config.toml
n_layer = 16
d_model = 160
n_head = 5
n_kv_head = 5
head_dim = 32
d_mlp = 448
vocab_size = 2312
activation = "swiglu"
norm = "rmsnorm"
norm_place = "pre"
norm_eps = 1e-05
positions = "rope"
rope_base = 2350.0
rope_fraction = 0.25
qk_norm = false
attn_scale = 0.177
bias = "none"
tie_embeddings = false
parallel_block = false
init = "normal"
init_std_qkv = 0.0449
init_std_o = 0.00795
init_std_up = 0.0449
init_std_down = 0.00795
optimizer = "muon_variant"
lr = 0.00623
weight_decay = 0.03
lr_head = 0.00381
grad_clip = 1.0
warmup_steps = 200
schedule = "wsd"
decay_fraction = 0.717
decay_shape = "linear"
final_lr_fraction = 0.0
batch_tokens = [8192, 16384, 32768, 65536]
seq_len = 512
doc_mask = true
train_tokens = 87190000
steps = 3762
dataset = "wikipedia_en"
MLP neurons of a small language model. Each row is named by its layer, matrix (gate and up: input weights) and neuron, and shows model dimensions 16-79. Each number is 128 + 32 x the weight over its row's rms, rounded and kept within 0 to 255. A neuron's up and down rows have the sign that makes its largest values positive.
Before each neuron's rows, "fires on" lists the tokens most often at its 100 highest values on Wikipedia text that the model never trained on.

fires on: "g", "as", " requ", "um", " const"
L12.gate137 [102  87 150 190 129 115 165 155  81 147 145 158 143 154 104  98 109  87 139 101 118 105  89  85 147 148 149 104 165  95 220  89 101 139 115 103 120 171 125  80 149 149 146 112 161 147 136  84 182 116 111  95 160 137 125  82 120 103 168 170 104 114  68  72]
L12.up137 [120 113 168 185 136  99 127 130 161 165  99 129 141 184 151 147 126 135 126 111 154 110 109 143 130  80 164 163 106 116 179  99 121 132 155 179 119 149  70 164 120 174  58  81 114  95 126 142 128 144  71 118  92 148  64 130 161 114 127 139  84 175  89 109]

fires on: " |", "or", "0", "u", "2"
L7.gate182 [104  89  53 123 119 162  89 111 177 129  86 219 107 112 151 115  91 110 133 132  80 130 148 149 120 143 129 106  94 117 151 174 106 103 123  88 161  81 116 153 128 131  85  77 131 154 116 130 109 123 104 162 103 151  84  92 104 127  60 106 114  89 106 160]
L7.up182 [104 130 169 156 146  89 133 163 157  94 193 110 119 205 118 116 161 143 186  90  80 135 141 168 125 155 125 131  97 141 133 150 115 125 142  96 164  72 146 140 163  90  58  74 116 125 119 172 159 126  74 169 126 108  89 101  87  91  55  95  97  75 157 140]

fires on: "\n", "-", "ro", " (", " pro", "ia"
L13.gate135 [114 128 139 117 108 100  72 115 160 144 121  54 165 170 138 103 143  92 138  90  89 170 137 109 118 167 174 116  82 180 124 116 158  83 165 111 172 135 169 114 131 121 156 182 146 137 158 112 119  99 134 114 148 154 176 112 126 111 133 113 128 141  98 125]
L13.up135 [115 150 124 178 216  90 129 183  65 111 145  99  68  89 143 110 120 135 120 168 109 120  78 113 197 108 106 119 141 168 135 144 121 138 160 112 152 145 115  84 160 147 139 172 110 148 130 140 153 146 118 102 144 104 113 181 100 138 115  94 145 154  68 144]

fires on: "ust", "or", "e", "i", "u", "ro"
L6.gate257 [136 169  95 115 123 106  93 122 134 109 172 160 145 176 143 127 152 168 139 118  84 213  86  66  96 116 147 130  93 172 143 177 119 123 138 119 118  78 129 117 130 163 104 112 142 145  60 171 132 108 112 149 166 102  86 123 106 139  65  90  83  73 131 152]
L6.up257 [119 162 131 119  98 127 130 199 107 102 146 129  98 145 113 109 173 158 107 111 147  70  92 184 100  77 140 108 108 113 124 105 181 122  70 149 188  98  96 164  93  78 101 172  95  99 119  99 157 104 118 167 156  94 109 169 135 112 136 164 118  79 113 134]

fires on: "-", "–", " un", "n", " and", "e"
L6.gate74 [111 124 112  96 149 161 102 136 112 121 126 139 118 135 188  90  85 109 227 145  96  69 164 119 116 111  77 127 122  99 181 127 167 159 168 145 171 140 119 103 128 162  90 142 107 177 116  55  83 109  99 130 136 175 183 118 152 116 120 152 112 125 126 160]
L6.up74 [ 78 167 121 114 183 165 133 104 120 161 151 112 101 149 153  97 177  65 142 132 165 196 115 131 154 142 139 124  80  97 133 153 129 173 171  85 128 163 128 125 127 143 184 101 105 160 153 121 176  88 114 113 130 124 137 130 134 123 113  74  83 156 114 135]

fires on: "s", "es", "ives", "ants"
L9.gate414 [100  80 104 151 160 154  88 146 156 150 254  91 187 117 127 190 161 161 157  88 144 113  95 114 102 126 181 150 146 150 208 116 111 142 159 163 188 144 170  99 112 124 120 101 119 144 117 112 146 126  97 125 100 147 130  97 165 102 124 117 142  74 107 130]
L9.up414 [129 185 156 184 138 121 145 133 107 128 140  93  79  81 117 173  74 135 126  86 114 149 173 124 145 124  74 164  77 175 141 152  45 147 146  98 190 169 129 116  94 106 117 114 112 113 149 148 169 201 121 104 126 146 111 108 107  63 108  85 102 142 105  84]

fires on: "ro", "l", "th", "ig", "act", "un"
L9.gate354 [ 24 164 101 177 156  43 164  79 100 115  62 107 120 146 141 127 142 159 158 125 130  92 190 100 136 107  87  99  85  89  87  98 134 124 137 140 128 162 100 141 119 125 118 150  99 128 156  80  91 158 137 104 112 136 204  96 129 137  88 123 165 123 100 121]
L9.up354 [109 103  90 182 178  59 117 153 111 108 166 111 200 106 160 116 106 130 136  65 168 125 104 107 130 103 157  90 156 178 104 101 130  97 116 139 118 165 130 152 146 141 127 181 153 119 141 126 114  81 127 180 119 152 108 121 129 170  64 136 159 154 173 147]

fires on: "o", "st", "ro"
L4.gate135 [174 149 116 106 174 134  91 114 148  95  98 129 138 142 164 102 119 125 189 134 100 114 129 181  59  37 148 142 106 123 143 152 141 141  87 113 156 102 172 188 105 115 161 161 127 126 126 103 115 128 153 146 166 103 147 115 137 145 161 121 159 174 132  77]
L4.up135 [111 112 166  92 122 161 115 108 155 107 126 136  99 137 122 161  89 115 101 123 154  52 141 157 114  95 150 158 165 162  87 106 129 169  87 150 164 159 118 212 147 134 230  95 123  47 133 178 133 147  82 147  81 157 114 136 139 142 132 109 101 177 121 108]

fires on: "f", " of", "st", "n"
L12.gate97 [127  81 111 137 147 111 142 128  47  61  90 148 181 154 127 116 163 123 157 164  80 142 153 185 145  68 124 145  89 119 135 156 143 172 118 116 158  88 141 103 130 141 185 122 106 153 119 111 114 128 121 126 134  92 132 149  99 116 173 153 143 191  88 154]
L12.up97 [109  90 100 163 100 113 154 123 108 128 131 149 159  62 186 115 128 144 109 184 103 162 163 158 125 100 117 110 123 194 129 149 172 156  99 185 105 154 149 119 118 125 154 111 128 104 124 114 130  97 129 161 121 110  51 156 146 147 153 113  87 141 123 117]

fires on: ")", " |", ",", ";", "att"
L5.gate101 [ 90 162 166 139 136 127 116  89 124 133 158 183  95  88 115 133 193 148  84  87 217 108 149 111 137  95 157 157 158 101 121 158 108 139  94 134 173 119 119 130  87 142 149  81 133 146  97  96 139 134 113 157 106 119 138 111  67 144 164 113  88 180  84 145]
L5.up101 [ 82 115 163 133 136 109 143 109 126 126 129 149  89  71 173 129 189  65 128  97 163 152 100 135 108 162 110 137 197 220 105 142  90 162 143 117 127  84 133 141  89 138 168 121 121 134 120  23 121 114 113 121 105  81  73 130  84 161 114 128 136  79 126 157]

fires on: "-"
L5.gate48 [145 119  93 152 123 113 137  77 126 134  99  96 195 168 127  94 122 150 147 104  64 143 131 127  94 106 160 144 120 123 164  91 204 137 136 163 150  78 145 169 129 116 130 156 174 130 105 122  91 110 114 118 104 163 160 134 117 148 133 109 196 124 173 134]
L5.up48 [104 170 168 140 156 141 134  81 154 151 133 162 112 121 156 160 171 136 109 155 124 149  71 151 139 137 150  73 113 140 120 128 161 166 156 118 146 110 101  89 155 134 171 142  88 171  97 187 180 143 168 150 149  60  99  92 161 126  69 152 100 163 148  65]

fires on: " int", "ed", " bro", " included", " sm", "ies"
L4.gate422 [ 96 107  91 103  66 178 134 179 122 122 113 102 163 146  84 124 100  84 139 158  92 131 142 116 102 173 109 140  40 116 141 119 123 155  85 137 119  66 161 105 185 122 105 184 183  88 144 159  98 185 141 108  81  91 163 122 109 166 140 131 148 141 115 121]
L4.up422 [105 104  85  98 134 121 169 102 100 136 123 110 102 104 114 135 168  96 185 154 109 134  79 103  48  93 134  68  16 169 107  51  97  69 154 166 140 118  94 107  81 129  55 185 180 151 148 154 122 117 149  90 126  90  67 169 109  90 150 141 149 106 114 151]

fires on: " c", "s", " of", "it", "ives", "c"
L6.gate340 [ 77 112 115 142  98 149 177 127 114  92 116 105 122 134 167 132 106 135 153  88 104  85 114  68 132 154 160  78  82 168 160 181 145 129 179 162 177 156 142 115 128 115  67 126 108 153 134  99  89 124  81 169 121 191 107 107 135 164 164  86 127 113 103 132]
L6.up340 [ 71 129 103 164  92 147 183  90 109 105 155 111 148 118 160 142  59 140 130 104  64 137  98 133 108 110 133  99  85 180 104 123 107 135 164 119 153 142  97  68 123  97  51 152 104 132 105 114 146 139  68 117 136 127  87 152  70  91 143 113 103 134 156 169]

fires on: "d", "-", "n", "r", "g", "'"
L6.gate88 [131 187  93 137 128 136 132  62 166 171 111  90 161 130  93 184 152 179 124 123 100 167 105 124  84 175 133 169 143  72 140 123 165 144 124 158  74  67 134 111 122 111 143 122 119 182 107 113 113 157 117 119 119 123 139 131 152  97 121 139 156  83 111  94]
L6.up88 [117 171 166 132 117 133 150  87 133 122 118 150 155 114 152 112 137 162 115 129 146 130 119  95 168 138 116  86 122 104 138 152 127 136  75 124 140 119 103 125 113 144 132 138  66  97 125 168 126 202 130 172 107 161 109 181 105 159 121 150  81 128 165  45]

fires on: "ro", "em", " as", "pl", "–", "l"
L12.gate389 [146 164  96 170 178  98 120 172  83 152  92 161  56 130 134  91 161 141 119 145 104 124 188 156 126 136 127  97  76 150 144  85 120  99 132 130 115 120  81 130 140 116 142 158 165  89  85 145 145  89 122  73 119 107 119 178 100 136 126 148 102  85 104 172]
L12.up389 [130 158 110 143 163 144 131 118 123 176 169  95 110  95 154 136 147 133 127 126 142 100  83 113  85  92 142 101 122 204 125 115 119  81 154 137 105 125 140 119 112 110 153 147 110 156 189 119 147  90 171 156 147 136 162 107  92 146 104 118  90 179  92 144]

fires on: ";", "),", ")", ");", ".)"
L5.gate110 [101 114 120 148 125 101 130 131 120 166 163 107 107  79 185 213 180 129  99  74 141 104  86 110 157 180 109  69 165 127  89 101 123 167 167 148  94 118 124 117 152 183 195 156 121 125  73 158  86 114 137 101 110 187  47 160 114 127 122 175  72 131  89 152]
L5.up110 [ 52  79 191 154  86 127 143 109 145 173 140 129 121  79 139  92 145 135  75 106 100 138  83 119 121 136  96  83 146 177  96 147 148 175 154 123 103 101 132 138 122 128 156 133 104 117  93 119 161 127  83 133 101 164  58 147 100  96 115 144  96 143  88 133]

fires on: "age", "az", "ay", "ath", "e", " October"
L12.gate33 [151  56  55 116 130 107 126 142  64 111 119 131 117 130 154  65 175  81 121 154 152 171 107 111 161 111 139 125 127 113 171  87 135 127 115 135 193 151 154 119 178 184 120 129  87 134 163 132 137 145 104 138 135 156 107 105 152 119  89 141 108 118 102 120]
L12.up33 [ 90  82 138  83  72 231 128  85 124 128 125 178 137 184 137 150 124 164 132 152  59 148 176 133 103 164 216 174 136 155  99 109  85 184 118  74 129 140 160 125  88  89 125  57 154 153 146  97 143 148 163 128 121 128 127 132 148 139  78 124 148  76 145 117]

fires on: "age", "ters", "f", "raft", "um", "g"
L5.gate399 [151  77 172 166 173 172 179 132 105 104 100 111  79 135 137 120 138 149  78  65 156 149  73 156 150 118 147 166 109 132 156 132 114 130 124 137 167 138 147  78 140 110 144 180 125 134  67 137 139 124  82  82  73 135  72 117 170 166 128  47 141 173  95 131]
L5.up399 [174  91 175 146 223 162 131 173  90 131  92 105 116 119 149 134 121 172  88 107 142  90  94 177 168  77 139 146 139 148 172 138  80 126 135 149 112 150 128 134 121 157 140 130 101 139 113 124 105 117  81 111 110 156  70  96 155 156 123 104 126 190  63 112]

fires on: ",", "4", "9", "2", "7", " are"
L13.gate20 [ 87 108 118 151  69 128 161 109 162 168  81  89 166 109 148  79 114 138 135 141  94 145 102 102 110 163 109  91 116 150 137 122 127 120 121 129 105 129 103 141 118  87  65 129 131 139  99 182 129  91 165 127 118 164  93  81  25  97 113 102 116  89 118 168]
L13.up20 [122 145 108 111 108 191 168  78 155 123  55 115  54 154 112  35 156  99 106  88 133 150 141 126 105 184 190  92 159 119 130 156 178 174 127 158  33 111 155 183 123  94 154  96 165 128 119 168  88 155 158 147 124 154  82 123  91  80  84 107 125 125  83 109]

fires on: "-"
L4.gate1 [174 120  71 115 111  92  60 103 149 137  96 147 140 168 183 122  62 137 181 130 140 126 114 130 114 115 120  95 143  80 115  72 154 108 171 144 106 140  93 195 129 136 131 159 116 122 164 135 146 155  93 139 142 137 105 166 174 118 120 142 117 146 146 109]
L4.up1 [ 78 118 120 164 137 174 174  82 152 137  95 185 133 118 137 120 100  95 161 115 103 150 144 164 184  85 131 131  93 154 142 152 156 182 139 132 153  82  76  75 163 173 197  53  83 112 136 144 211 121 145 107  84 138 128 129  96 163 120 105 122 162 130 129]

fires on: "al", "h", "k", "mer", "th", "sh"
L6.gate396 [ 91 182 137 148  70 140 151  84 176  73 161  69  98 194 120  89 101 132 121 105  76 129 174 106 158 180  98 190 123 131  81  66 133 124 116 123  90 113  84  93  98 151  70 153 163 174  94  99  89  98 159 112 141 113 162 125  74 132 123 131 149  63 186 112]
L6.up396 [ 67 188 108 132 109 106 126 179 118 112 149 113 140  98 179 119  51 158 135  68 137  85 172 187 164  92 116 116 132 139 100 127 197 118 140 136  84 105  84  68  85 141 129 153 101 112 159 141  88 125 124 165 150  86 183 163  90 125  86 147 142 174 140 114]